python train.py --n_kv_head=3 --norm="rmsnorm" --positions="learned" --qk_norm=false --attn_scale=0.0884 --parallel_block=false --init_std_down=0.00546 --grad_clip=0.5 --decay_fraction=0.582
MLP neurons of a small language model. Each row is named by its layer, matrix (up: input weights; down: output weights) and neuron, and shows model dimensions 256-351. Each number is 50 + 10 x the weight over its row's rms, rounded and kept within 0 to 99.
After each neuron's rows, "fires after" lists the tokens most often just before its 100 highest values on Wikipedia text that the model never trained on. A number after a token or word is its count.

L2.up1015:44 38 54 57 40 58 57 61 55 50 42 60 46 58 57 57 65 55 33 54 46 49 47 24 45 38 46 50 51 72 49 65 33 55 49 40 39 60 49 48 58 52 49 39 48 45 56 58 50 58 69 51 58 52 65 51 36 47 23 48 52 44 68 61 45 60 55 49 42 41 37 56 53 49 36 41 51 54 51 49 47 59 53 41 45 43 47 63 44 32 46 49 51 50 63 38
L2.down1015:48 64 40 40 57 48 57 52 42 53 54 35 53 46 62 59 61 54 50 39 58 44 39 56 24 51 63 43 48 39 48 48 47 50 56 46 53 58 50 72 51 43 54 44 40 44 49 46 57 42 53 53 56 50 52 47 55 69 51 57 41 47 51 57 41 35 55 61 61 53 28 47 47 38 55 54 41 65 44 60 61 32 54 55 37 59 52 73 46 57 55 64 48 61 66 55
fires after: " to" 37, " |" 18, "," 8, " in" 5

L2.up175:65 57 70 27 62 54 50 70 40 46 58 57 64 29 58 55 42 30 59 59 49 62 61 71 60 52 48 61 51 46 41 38 54 55 62 44 60 61 49 44 60 40 49 41 48 55 38 57 53 70 45 59 48 65 41 49 46 39 53 39 70 71 31 45 46 59 53 40 52 61 53 36 42 44 42 58 48 31 55 42 43 53 26 44 42 46 66 41 67 57 43 55 41 45 55 51
L2.down175:39 56 24 42 35 52 55 61 43 62 41 51 43 50 58 40 40 49 50 24 54 31 51 37 68 46 63 38 61 53 38 58 40 49 34 45 34 42 43 34 52 39 40 53 47 39 66 56 46 60 47 52 49 43 59 26 65 47 44 46 46 28 45 55 61 49 50 48 52 53 47 58 68 55 62 46 35 42 50 59 33 51 40 52 59 85 46 59 62 41 59 39 63 71 56 30
fires after: " the" 40, "|" 17, " The" 4

L2.up744:43 53 78 67 46 46 48 52 47 58 48 53 54 39 28 35 56 37 52 38 69 60 62 47 37 66 40 24 50 52 55 43 57 40 47 37 58 51 51 36 54 52 53 55 33 30 44 60 62 61 47 36 40 32 38 52 60 49 54 36 37 52 53 38 58 48 32 48 53 51 47 52 43 58 42 54 54 58 68 33 39 48 51 49 61 47 51 38 53 45 46 23 43 59 53 47
L2.down744:58 49 45 45 50 49 57 46 60 35 59 44 65 34 61 60 72 53 50 63 43 56 43 52 54 53 50 43 45 59 36 48 35 66 53 60 46 72 45 60 47 61 53 36 35 71 37 41 41 52 64 62 48 43 50 59 36 54 43 59 49 37 33 45 45 40 57 49 57 54 50 55 35 52 34 50 47 41 65 44 59 47 38 52 48 62 52 65 38 43 63 62 56 49 31 48
fires after: "," 50, " was" 6, " but" 5, " so" 4

L2.up82:58 33 60 52 53 64 44 60 46 32 47 56 59 55 52 43 43 51 60 60 51 39 55 38 51 66 47 52 61 59 54 53 55 44 17 63 42 51 64 48 61 67 44 32 48 65 51 53 60 38 60 27 50 64 47 39 46 62 43 45 45 39 34 41 51 66 46 59 52 51 47 48 64 75 48 55 35 48 66 59 37 53 43 84 53 75 37 52 40 53 45 47 48 46 55 41
L2.down82:58 51 62 42 51 65 74 72 49 64 61 31 48 53 35 44 49 51 36 54 38 33 51 49 42 64 33 48 43 58 40 49 43 47 30 53 46 55 41 46 52 62 37 43 51 54 61 63 53 58 55 46 48 62 51 44 44 49 43 39 41 40 38 63 54 48 53 37 32 65 28 54 72 57 42 45 48 37 36 54 37 58 53 42 52 37 58 40 39 35 43 42 46 66 45 48
fires after: ".\n\n" 22, " \"" 18, " (" 15, " '" 7, "==" 6, "===" 5

L2.up536:47 52 71 56 41 40 42 34 42 63 51 47 38 52 38 56 44 50 58 67 48 54 41 77 59 66 59 25 44 19 67 55 57 28 51 55 32 60 37 69 56 44 51 64 56 31 50 46 48 37 54 52 56 52 59 55 52 41 66 48 48 39 47 46 54 42 47 72 60 36 55 55 50 47 56 47 37 32 43 49 51 16 38 60 46 41 50 47 65 50 54 35 38 52 48 63
L2.down536:41 62 50 45 59 45 50 62 64 48 68 55 57 50 39 43 45 59 39 53 56 51 58 62 48 47 56 58 43 53 54 44 35 55 37 49 54 67 57 55 47 48 73 42 53 67 47 55 45 57 46 52 49 59 65 75 66 50 61 59 36 37 51 44 31 56 46 42 55 82 50 53 45 50 40 32 50 45 53 44 48 53 76 49 52 50 66 46 38 39 65 54 48 40 45 28
fires after: "," 39, " was" 9, " are" 6

L2.up1019:32 26 47 38 39 49 71 37 58 42 30 59 53 53 54 44 42 47 61 49 44 50 64 50 49 50 46 62 57 50 48 43 51 40 49 48 65 37 30 55 46 46 39 53 57 58 40 50 31 26 49 39 40 54 48 41 43 72 68 54 51 61 39 40 52 48 45 53 44 46 35 63 61 56 48 59 58 59 81 55 57 47 57 61 51 45 45 48 47 35 42 56 28 58 43 44
L2.down1019:53 60 61 51 46 50 61 55 36 41 51 60 30 41 50 44 58 55 42 39 33 45 50 48 48 45 33 57 37 53 51 47 49 35 53 56 47 38 54 47 39 42 39 58 49 45 47 46 55 52 34 62 56 48 48 49 57 34 48 50 44 51 50 50 59 48 61 44 59 63 64 48 61 65 40 42 42 48 62 53 52 55 44 52 66 47 67 47 55 48 43 34 51 54 41 40
fires after: " " 44, " of" 11, " (" 6, " the" 5, " in" 4, " a" 4

L2.up1164:53 49 50 34 60 49 48 59 53 33 22 80 53 72 48 48 61 49 54 28 69 61 58 50 42 71 47 26 48 54 51 46 66 21 58 37 54 34 52 40 47 46 63 43 50 47 56 51 67 46 55 29 41 53 43 47 53 35 54 60 57 46 39 58 55 44 38 57 46 45 60 39 34 44 48 52 52 41 50 46 51 38 51 55 56 58 60 62 52 53 43 30 49 43 49 53
L2.down1164:38 41 50 61 54 44 55 42 53 47 72 60 29 52 45 68 38 60 53 56 42 41 47 38 60 38 58 36 58 37 58 43 41 35 42 60 25 69 48 70 62 36 46 41 47 66 52 50 46 55 59 45 54 40 30 46 62 53 59 47 41 40 55 47 45 59 51 56 74 57 59 58 45 38 27 57 25 25 51 50 52 40 31 42 53 57 54 34 44 41 46 38 48 54 51 43
fires after: " and" 41, "," 20, ";" 16, " but" 7

L2.up76:61 50 58 54 45 57 45 56 48 42 48 51 60 60 52 51 56 57 54 41 42 56 39 42 72 51 49 30 51 47 60 29 41 64 71 56 62 44 51 42 57 56 23 60 48 59 46 56 52 56 37 54 59 60 55 37 53 43 38 40 69 47 38 34 34 63 47 48 62 53 30 40 69 71 50 52 44 57 54 44 56 42 59 43 44 50 46 51 38 51 45 24 59 54 56 40
L2.down76:43 48 28 43 75 30 56 46 42 56 76 25 48 47 28 41 56 42 53 52 35 54 48 50 46 53 55 49 60 54 39 45 57 40 44 54 55 37 60 46 57 44 52 38 63 54 61 28 48 54 69 48 44 50 46 54 45 48 44 53 52 61 42 53 41 56 48 50 55 44 43 48 48 47 53 31 49 39 47 58 50 30 67 58 55 43 54 37 42 51 38 40 44 42 37 65
fires after: " (" 62, " \"" 8, " [" 4, " “" 4

L2.up1440:53 39 52 48 43 46 50 52 36 39 40 60 48 69 50 49 52 34 69 45 37 54 65 32 56 55 51 53 41 45 36 45 34 58 60 59 67 59 55 40 47 57 23 42 49 50 46 56 45 55 64 45 57 61 49 55 44 51 42 60 31 61 38 52 41 63 59 41 41 36 39 35 50 61 53 53 47 38 69 43 55 46 42 52 44 51 43 45 42 51 43 69 44 52 32 39
L2.down1440:20 42 57 59 55 38 65 45 37 53 40 60 47 45 44 51 45 59 53 65 45 52 47 61 58 61 54 42 39 56 39 35 44 49 42 38 48 52 31 44 47 40 51 56 83 58 47 44 49 19 60 48 49 46 44 41 60 44 52 58 55 41 44 48 61 65 39 43 41 42 58 47 49 52 45 49 59 45 63 30 55 51 36 47 68 65 37 72 47 48 67 28 48 45 55 61
fires after: " such" 20, " a" 18, " well" 14, " the" 11, " known" 10

L2.up1034:45 59 63 69 55 55 36 59 65 58 60 43 35 64 45 44 58 43 46 51 59 51 44 35 42 59 38 49 38 61 55 58 62 33 39 44 63 58 45 59 47 51 63 44 51 50 71 40 59 52 36 56 66 68 77 46 25 48 65 44 55 41 55 42 54 54 49 38 41 44 44 33 59 47 37 59 50 57 43 27 62 42 60 51 45 49 46 38 47 44 38 34 62 52 55 43
L2.down1034:48 51 52 37 40 49 61 56 40 42 68 48 52 36 73 49 69 55 53 55 37 46 56 38 47 62 40 36 63 47 52 50 64 47 49 48 37 69 64 47 63 39 47 58 34 45 81 53 44 54 38 63 64 51 63 53 44 44 45 52 53 47 59 53 54 54 69 53 56 52 38 56 50 43 65 52 35 58 66 60 40 38 50 54 55 50 74 57 29 56 57 56 59 52 63 47
fires after: "," 68, " was" 4

L2.up854:52 46 46 56 51 56 42 56 47 36 53 56 65 45 68 64 46 66 54 59 61 49 44 49 43 44 58 55 53 56 37 51 48 52 35 59 55 46 66 50 60 58 54 48 75 48 47 58 56 44 31 30 58 54 40 49 38 52 40 54 66 43 54 44 44 72 52 55 51 48 48 39 53 66 46 51 43 34 76 44 30 62 58 51 32 40 24 42 43 53 28 50 63 64 53 45
L2.down854:49 50 51 43 43 55 42 60 42 52 63 42 40 66 40 43 57 43 55 73 71 50 55 45 36 68 25 54 46 62 42 48 57 63 39 51 51 47 32 65 57 43 30 46 46 46 45 56 48 53 38 59 41 47 48 53 25 77 56 54 55 59 58 54 60 34 58 41 36 62 40 51 56 69 45 44 53 45 51 55 43 45 38 41 41 47 48 49 48 47 42 53 58 46 29 59
fires after: ".\n\n" 21, "==" 20, "===" 9, " (" 7, " \"" 6, "\n" 5

L2.up906:54 44 59 45 59 58 45 64 39 31 52 46 51 60 40 50 46 60 58 41 51 42 43 48 47 57 49 45 55 48 46 53 42 47 48 59 40 38 48 50 50 50 36 59 45 56 32 45 58 42 49 38 41 79 53 48 37 50 28 50 62 44 32 45 63 76 61 41 65 49 27 56 61 48 41 55 51 54 62 53 34 37 39 60 43 44 37 52 57 52 47 63 62 55 55 47
L2.down906:65 40 63 47 43 64 61 43 57 46 65 44 43 43 56 48 58 52 55 45 54 53 52 57 32 61 64 40 44 61 46 38 62 46 51 26 58 39 50 48 44 56 76 51 62 62 59 42 53 39 70 53 55 43 47 51 52 58 32 55 40 42 50 60 60 59 46 42 38 74 54 55 58 52 53 65 66 53 56 47 26 41 59 56 48 34 46 43 51 56 34 57 58 59 71 51
fires after: " \"" 28, "-" 9, ".\n\n" 7, "/" 4, " (" 4

L2.up1454:46 43 44 50 53 39 47 41 45 63 64 54 50 56 53 76 42 50 31 42 73 53 57 63 56 46 64 58 76 60 59 41 38 53 68 51 56 43 50 65 72 50 58 47 63 36 49 49 58 58 43 66 40 63 45 33 51 43 57 38 58 31 48 44 53 52 44 50 40 64 61 59 41 35 52 48 29 57 53 47 42 62 35 44 47 58 48 51 54 51 61 38 53 44 68 65
L2.down1454:59 57 55 56 45 41 39 53 56 68 55 43 55 52 48 43 51 45 67 51 61 54 67 65 62 67 41 55 29 54 48 61 36 41 43 60 54 60 48 40 39 35 58 30 48 51 38 63 56 43 62 45 60 48 49 50 48 48 42 43 30 60 56 51 39 56 56 62 32 42 71 46 49 48 42 67 58 26 60 51 44 54 60 42 55 58 54 40 47 61 54 51 56 34 62 45
fires after: " the" 28, " The" 12, " has" 5, " he" 4, " They" 4

L2.up352:61 39 48 52 65 57 64 55 58 48 42 65 59 41 59 59 54 61 51 63 69 28 50 54 33 62 56 44 31 69 58 49 55 45 52 49 53 31 49 42 58 59 60 58 51 53 43 32 45 45 44 35 41 57 50 50 36 48 64 46 59 55 47 49 53 48 58 32 61 46 65 52 42 53 56 46 50 40 49 63 70 52 42 72 37 52 39 24 35 34 51 49 58 35 39 52
L2.down352:48 57 67 32 42 64 46 53 50 42 55 51 43 74 27 31 42 61 49 58 47 65 58 51 56 48 61 43 40 54 46 46 59 57 37 39 45 59 51 50 62 44 46 72 56 49 56 52 56 64 58 32 40 69 39 63 66 66 40 50 52 26 40 54 53 44 58 40 46 64 40 43 35 46 48 55 56 41 57 64 70 49 49 41 46 56 39 37 55 59 51 47 44 62 39 42
fires after: " |" 23, "\n" 12, " (" 12, " of" 6, "Dist" 4

L2.up277:59 59 62 59 41 42 27 49 56 67 39 36 51 45 59 55 45 32 58 38 58 46 45 39 49 43 48 56 61 57 68 48 58 49 36 50 68 55 45 51 49 62 48 60 53 47 33 60 57 58 67 54 66 56 55 62 44 26 47 34 51 49 83 41 53 46 34 43 49 43 49 40 55 55 34 36 47 57 44 37 50 39 71 55 38 45 45 48 47 37 63 31 48 49 56 41
L2.down277:53 35 54 37 40 35 51 59 46 28 59 59 77 50 55 45 67 47 49 66 47 55 29 63 48 41 45 58 38 51 55 46 59 55 53 80 45 74 54 54 57 35 50 47 59 36 77 48 43 53 32 42 33 45 42 69 57 56 54 58 33 31 66 49 61 41 67 62 37 57 31 38 61 55 64 50 69 39 61 48 49 64 49 40 54 37 70 63 41 37 53 45 40 49 49 42
fires after: " was" 42, " is" 26, " the" 12, " an" 6, " a" 5, " became" 4

L2.up1347:54 55 52 36 62 51 48 51 49 43 44 48 57 33 45 66 49 44 65 61 51 53 53 64 52 63 48 43 53 54 32 59 50 45 59 60 46 43 48 51 35 85 45 40 47 49 57 64 56 42 38 49 55 68 39 50 45 37 66 49 71 61 63 59 43 59 62 50 77 37 52 43 48 55 43 71 26 38 66 36 43 59 42 50 45 38 62 43 42 79 51 42 52 51 40 43
L2.down1347:40 59 51 47 22 52 50 39 63 56 57 27 45 53 41 47 49 43 39 33 45 49 66 42 32 39 31 50 75 51 40 42 42 31 42 56 54 74 53 50 52 44 49 46 41 52 56 48 39 58 52 63 57 48 51 40 44 66 50 60 61 39 65 43 50 28 44 44 65 46 39 58 54 70 60 40 54 63 45 46 49 55 60 64 47 44 53 51 45 54 48 32 65 65 48 63
fires after: " the" 54, "-" 5, " The" 4, "The" 4

L2.up238:48 30 62 48 34 52 52 44 45 41 48 68 85 41 55 49 46 55 37 35 63 46 56 46 40 45 48 61 52 32 53 43 58 43 39 56 44 61 37 31 61 71 38 44 46 48 57 44 32 33 46 37 56 45 54 44 40 50 48 58 60 75 58 34 44 56 51 59 54 69 51 62 53 65 49 43 55 63 61 37 48 51 46 45 55 51 43 42 55 60 46 40 42 43 52 57
L2.down238:53 56 39 49 68 50 65 42 54 49 71 41 28 58 60 58 35 44 37 52 44 55 41 38 45 59 46 37 54 58 48 48 45 57 55 37 63 51 49 55 47 48 49 52 60 46 49 62 71 65 56 45 55 52 33 48 48 52 48 40 58 59 71 52 35 53 55 50 46 67 49 46 54 63 48 51 49 55 42 43 47 42 42 46 37 53 67 48 34 42 38 34 47 46 60 50
fires after: " (" 37, " " 33, " \"" 17

L2.up701:64 40 40 75 38 44 49 46 42 54 40 49 43 55 45 59 41 51 42 45 41 46 59 60 53 45 59 45 57 65 49 42 35 57 49 44 44 59 52 45 47 43 55 50 34 50 46 45 49 42 55 53 66 31 45 55 49 62 54 51 51 56 58 57 62 60 42 37 50 37 35 57 61 65 52 39 52 70 34 50 49 54 34 53 38 36 55 57 71 27 57 52 50 55 56 38
L2.down701:70 60 47 48 63 59 57 60 48 48 41 28 64 64 51 63 57 49 44 45 62 50 64 39 38 59 71 53 60 60 61 44 52 59 61 37 50 41 43 67 33 19 54 58 53 61 54 57 50 51 54 53 56 53 56 37 39 55 55 61 54 57 57 44 62 52 54 50 52 57 50 47 47 46 52 33 69 48 54 63 46 59 49 54 48 58 80 44 65 44 65 65 70 56 50 41
fires after: " " 38, "6" 10, " in" 9, " at" 4

L2.up946:46 71 50 38 45 57 27 44 45 48 63 53 55 63 57 58 45 38 41 50 68 41 47 50 60 51 59 27 51 48 36 54 41 61 53 47 42 51 46 53 49 54 64 64 60 28 43 57 66 56 48 48 52 74 68 50 42 45 38 39 49 62 36 60 46 45 47 46 47 69 75 42 56 51 61 63 57 50 52 40 41 45 56 54 40 56 52 50 62 62 46 34 50 49 57 43
L2.down946:52 31 38 53 32 47 49 42 50 68 49 44 52 47 46 53 45 51 45 38 31 56 44 58 52 60 29 45 55 53 45 36 39 37 54 44 57 46 50 58 37 34 55 55 53 44 56 59 53 49 61 52 45 35 57 50 43 46 49 50 54 56 65 44 55 45 54 62 47 37 32 55 48 48 54 54 51 52 41 38 48 51 40 28 48 53 52 46 60 38 63 78 59 60 48 61
fires after: " the" 53, " The" 14, "The" 7

L2.up1428:44 67 53 43 30 47 39 60 34 62 59 60 51 59 46 50 54 56 52 57 42 61 43 43 56 46 39 39 64 43 73 41 37 59 47 52 52 50 67 51 55 46 42 49 51 45 49 53 57 44 37 53 71 52 50 40 52 50 50 39 56 53 41 36 64 37 50 59 59 46 83 40 64 57 58 51 36 42 38 34 57 47 49 61 47 51 41 41 61 59 57 55 52 57 32 42
L2.down1428:62 47 61 39 51 48 40 63 48 50 56 52 25 54 43 54 52 35 42 33 39 52 38 49 49 46 43 65 54 63 58 35 43 35 49 45 54 51 54 53 53 49 52 60 45 47 39 41 48 51 65 81 62 34 50 43 50 27 54 50 58 48 53 80 49 56 67 34 43 61 52 48 46 50 50 58 40 65 59 37 27 57 47 53 41 63 50 52 54 72 33 36 44 52 33 51
fires after: " the" 41, "." 9, " his" 7, " The" 6, " most" 4, " " 4

L2.up918:55 37 45 54 55 41 62 32 60 35 43 46 63 51 40 48 47 57 50 37 56 45 50 54 64 52 53 48 44 45 52 51 40 57 42 62 58 51 52 56 41 72 55 60 41 56 31 40 48 31 70 46 44 56 50 60 53 55 58 50 54 72 43 54 54 52 65 58 45 49 55 25 41 61 25 34 46 53 50 38 41 36 55 52 43 50 48 32 58 41 43 30 38 44 49 42
L2.down918:41 50 51 30 50 52 57 34 43 48 50 66 40 63 57 42 35 43 35 66 43 46 71 53 52 54 42 44 40 49 42 46 34 51 71 48 49 64 51 44 63 37 46 47 70 45 51 69 65 44 40 40 46 41 44 73 46 50 35 53 61 54 42 40 49 38 45 56 56 58 48 57 50 48 57 58 54 45 66 68 55 67 42 47 54 49 44 51 40 36 40 34 47 44 52 70
fires after: " such" 23, " known" 17, " well" 14, ".g" 5, ")" 4

L2.up135:20 42 53 71 52 49 35 57 34 58 19 65 66 72 38 64 48 45 35 73 68 60 46 58 53 34 44 56 58 52 67 34 51 64 46 51 47 55 49 47 44 53 30 68 54 63 68 55 52 37 47 43 33 42 38 56 48 39 50 63 55 71 56 59 56 48 26 58 60 65 44 48 62 56 48 47 58 37 59 50 50 67 43 55 40 42 42 57 56 44 59 50 52 43 39 49
L2.down135:65 36 46 42 46 44 60 60 53 40 83 44 66 38 74 51 47 53 54 48 46 52 59 36 49 21 51 34 50 64 46 67 46 39 41 46 44 58 48 70 36 42 26 32 47 33 47 51 58 47 46 42 53 50 39 37 48 58 28 53 59 48 49 46 38 58 49 45 43 55 48 46 45 53 35 54 49 58 49 44 65 65 46 54 48 29 48 66 55 42 50 43 50 57 51 38
fires after: " (" 56, "," 7, " \"" 7

L2.up1305:57 52 47 64 58 41 36 54 43 40 41 60 65 48 49 51 45 61 62 49 49 43 40 44 75 44 49 56 66 52 64 56 44 68 70 55 54 43 47 46 40 68 51 54 48 34 59 50 40 50 41 43 59 66 44 50 47 44 40 50 64 47 54 40 51 68 54 67 39 53 60 45 55 27 43 67 33 38 67 37 52 44 58 68 64 57 22 61 63 58 41 43 49 57 55 44
L2.down1305:39 47 44 44 42 50 60 50 49 44 61 61 27 54 37 47 56 35 44 51 61 46 53 67 54 61 29 48 38 61 32 26 62 46 39 45 69 63 49 63 57 52 35 61 50 56 40 51 64 45 44 48 48 49 52 44 51 61 59 36 58 55 46 41 55 43 33 46 45 47 63 47 38 53 37 46 51 51 51 62 58 56 53 47 35 63 39 33 42 68 47 55 42 40 57 47
fires after: " the" 67, " The" 6, "The" 4, " its" 4

L2.up1411:57 63 57 62 55 56 59 45 54 53 45 49 56 60 62 70 59 49 50 40 48 45 55 50 61 54 49 39 42 50 54 58 67 42 48 56 52 57 53 47 40 47 52 53 42 50 60 34 59 52 55 31 69 62 54 63 34 39 45 61 53 49 66 44 50 35 46 38 41 57 61 43 51 35 51 71 40 50 57 19 52 56 56 51 45 57 60 44 50 59 49 40 50 43 49 41
L2.down1411:37 71 35 36 45 59 49 33 57 30 55 48 40 53 43 39 50 61 39 42 42 55 52 48 51 43 48 62 43 47 69 60 50 24 46 49 38 50 52 43 61 58 49 52 51 38 57 47 72 32 60 65 70 54 52 32 54 46 32 50 57 43 41 61 66 60 27 55 54 55 43 55 56 71 53 37 50 54 34 40 41 64 41 57 32 52 41 57 39 50 58 44 56 55 54 44
fires after: " the" 79, " The" 12, "The" 8

L2.up187:42 45 52 53 33 62 58 54 41 50 59 62 36 54 38 61 59 56 57 62 55 51 47 37 66 44 32 64 51 45 59 42 39 63 55 43 37 42 53 48 25 52 51 54 28 36 58 53 47 58 56 38 46 30 66 75 47 60 45 47 46 54 38 39 52 46 33 61 52 34 42 41 49 57 55 45 53 48 39 56 71 42 58 46 45 55 57 59 48 61 47 53 51 44 48 52
L2.down187:54 64 52 45 45 59 27 49 64 60 27 40 75 43 55 41 64 61 48 59 62 55 37 47 61 53 50 38 38 41 48 39 44 47 49 32 47 52 42 50 36 65 49 49 37 43 39 45 56 46 52 46 40 61 49 50 38 42 59 66 59 42 62 69 47 58 49 41 61 51 47 49 47 48 50 44 63 40 51 39 59 43 50 63 43 42 41 52 64 41 48 45 58 58 65 41
fires after: " are" 21, " is" 16, " be" 9, " were" 4

L2.up533:49 45 66 45 53 61 65 49 48 46 38 52 71 64 65 47 36 52 45 56 39 55 45 39 60 43 56 34 57 41 46 31 50 50 56 42 39 48 55 60 50 61 63 47 63 53 42 56 43 44 41 42 59 54 52 50 37 52 47 45 51 46 50 43 54 43 60 54 60 46 35 49 67 48 71 28 55 48 51 39 43 41 43 34 46 45 50 55 48 43 53 57 46 57 68 52
L2.down533:41 62 55 55 54 50 38 45 31 57 50 44 57 50 65 48 56 55 62 31 54 45 56 59 53 39 54 74 44 44 49 75 52 28 34 63 53 38 31 46 45 47 51 54 31 57 48 42 42 62 30 42 65 54 54 61 51 52 50 44 45 44 68 61 33 45 45 39 56 68 57 52 51 55 43 57 49 42 52 55 44 45 51 64 32 52 54 44 51 53 46 58 23 75 60 50
fires after: " to" 13, " in" 13, " of" 10, " for" 9, "-" 5, ":" 4

L2.up1162:70 45 60 44 44 52 55 37 53 42 37 39 62 38 53 44 48 44 33 51 47 57 36 33 56 62 52 54 53 48 54 38 50 59 43 68 52 35 49 63 45 48 44 58 42 43 60 59 43 56 52 48 59 48 56 63 37 37 45 54 39 41 49 48 47 47 40 55 59 57 36 37 50 36 60 48 54 51 36 52 52 47 47 39 40 55 28 51 54 45 41 33 60 55 46 48
L2.down1162:45 61 51 65 52 53 40 52 45 38 47 51 61 35 54 44 63 45 58 38 47 52 42 44 48 57 46 54 50 37 49 48 58 48 51 53 63 36 57 55 52 43 47 63 35 40 56 52 52 54 62 43 53 55 54 72 47 38 47 37 59 48 60 59 47 50 55 47 59 36 50 55 60 50 68 54 61 48 60 42 44 48 43 34 34 64 40 53 48 61 33 40 52 53 53 47
fires after: " was" 29, " is" 16, "," 7, " are" 5, " were" 4, " been" 4

L2.up914:48 50 44 37 54 49 59 54 34 45 50 50 54 59 40 66 61 69 32 42 55 44 49 54 38 59 61 51 51 60 52 58 49 53 49 62 52 44 79 52 68 52 45 41 43 31 45 45 58 38 37 54 78 63 53 48 55 45 50 42 57 34 58 37 62 42 36 46 54 50 61 49 51 53 23 63 42 38 55 41 48 66 37 44 38 36 39 44 47 42 41 42 35 54 56 48
L2.down914:66 45 59 71 40 39 33 49 47 58 56 44 32 66 38 60 63 27 59 61 44 50 23 60 47 51 42 44 45 50 61 55 47 41 46 41 58 53 60 44 58 50 41 66 54 53 59 49 71 54 73 40 62 59 41 38 59 36 60 49 57 57 63 70 57 47 60 55 68 49 62 52 42 39 39 36 39 41 39 49 47 65 57 58 55 49 53 60 57 61 51 44 48 63 37 37
fires after: " " 47, " the" 14, " (" 13, " was" 9

L2.up482:45 21 52 40 41 37 46 50 35 51 44 61 62 45 34 29 51 53 59 51 38 49 52 30 53 47 46 29 64 49 47 47 51 44 32 56 52 58 40 60 56 74 43 47 45 53 51 55 57 49 44 27 41 52 43 32 43 51 67 52 45 61 51 45 52 51 48 48 53 57 42 51 53 52 63 49 60 50 67 65 69 45 48 43 66 46 35 47 67 44 44 45 54 47 64 59
L2.down482:46 51 49 61 57 58 41 53 51 48 67 43 32 61 52 45 46 26 40 60 52 50 67 61 26 62 40 44 49 63 39 52 49 56 52 51 53 39 50 36 39 41 50 59 58 46 40 54 57 58 47 62 62 56 54 52 40 51 50 53 40 56 56 59 31 50 63 56 27 49 51 62 62 48 47 50 56 45 49 56 59 51 53 49 48 43 57 54 51 46 39 64 30 44 41 43
fires after: " " 44, "–" 12, " (" 12, "\n" 5, " \"" 5

L2.up592:58 34 46 59 72 46 45 46 57 47 64 58 58 60 47 71 27 38 59 58 45 44 69 62 53 59 58 53 52 61 68 33 51 63 58 61 50 58 55 45 61 54 51 47 39 47 44 53 61 64 60 37 53 49 29 48 53 51 59 35 57 49 30 41 33 56 40 45 49 50 55 42 46 45 47 48 49 44 69 49 64 56 49 51 54 64 41 50 56 52 48 34 60 57 57 56
L2.down592:38 64 66 44 57 47 43 55 40 35 39 49 42 40 65 48 47 65 55 40 58 45 67 47 37 69 44 36 33 61 35 59 41 43 26 53 43 43 52 31 45 55 78 54 51 62 49 47 48 47 57 28 44 56 48 64 53 45 49 25 47 60 64 33 40 44 59 48 66 56 39 63 56 62 42 46 59 47 43 56 34 47 51 55 51 47 67 54 61 49 49 64 69 48 59 44
fires after: " the" 64, " a" 14, " The" 8, " an" 4

L2.up471:38 49 44 57 49 56 41 36 51 59 44 41 45 58 47 52 55 49 48 67 50 42 36 31 43 44 50 43 44 64 44 33 46 39 36 55 38 48 65 66 38 56 50 61 53 55 44 66 59 36 55 51 42 50 51 45 48 41 54 63 49 66 59 54 50 53 50 39 49 33 61 26 63 47 48 69 51 54 42 53 50 59 62 66 52 51 51 64 52 39 36 51 59 56 58 68
L2.down471:48 72 45 51 49 54 35 51 56 31 55 39 75 51 50 65 58 41 53 48 63 49 62 42 22 42 49 49 65 43 47 66 40 53 31 48 61 54 47 66 58 47 56 36 47 51 50 49 46 50 66 26 64 60 48 57 62 68 46 31 46 27 56 42 26 40 45 63 41 54 41 67 38 54 63 48 52 55 57 48 44 58 39 51 43 43 66 54 51 35 68 36 45 43 52 31
fires after: "," 67

L2.up921:37 68 46 55 40 55 51 50 53 36 43 49 61 47 47 48 54 42 55 60 55 51 50 36 62 52 59 38 61 39 45 41 44 49 49 48 30 58 37 33 53 31 62 52 40 71 43 49 65 54 53 50 67 49 54 56 66 43 53 32 42 54 48 61 68 39 65 48 46 39 42 47 59 61 40 48 52 49 52 51 47 36 54 63 43 58 50 64 57 32 48 55 64 48 53 62
L2.down921:55 51 48 55 70 45 38 60 53 62 66 58 33 59 46 68 37 42 52 45 59 41 34 59 48 51 32 54 51 56 52 51 44 48 50 42 63 54 44 32 43 59 41 54 42 54 34 69 41 41 53 49 66 67 34 38 30 48 44 50 45 53 54 49 45 64 42 44 58 40 45 52 46 25 38 49 33 37 60 53 51 50 35 34 31 45 57 46 77 47 43 44 56 53 52 57
fires after: " in" 73, " on" 7, " at" 4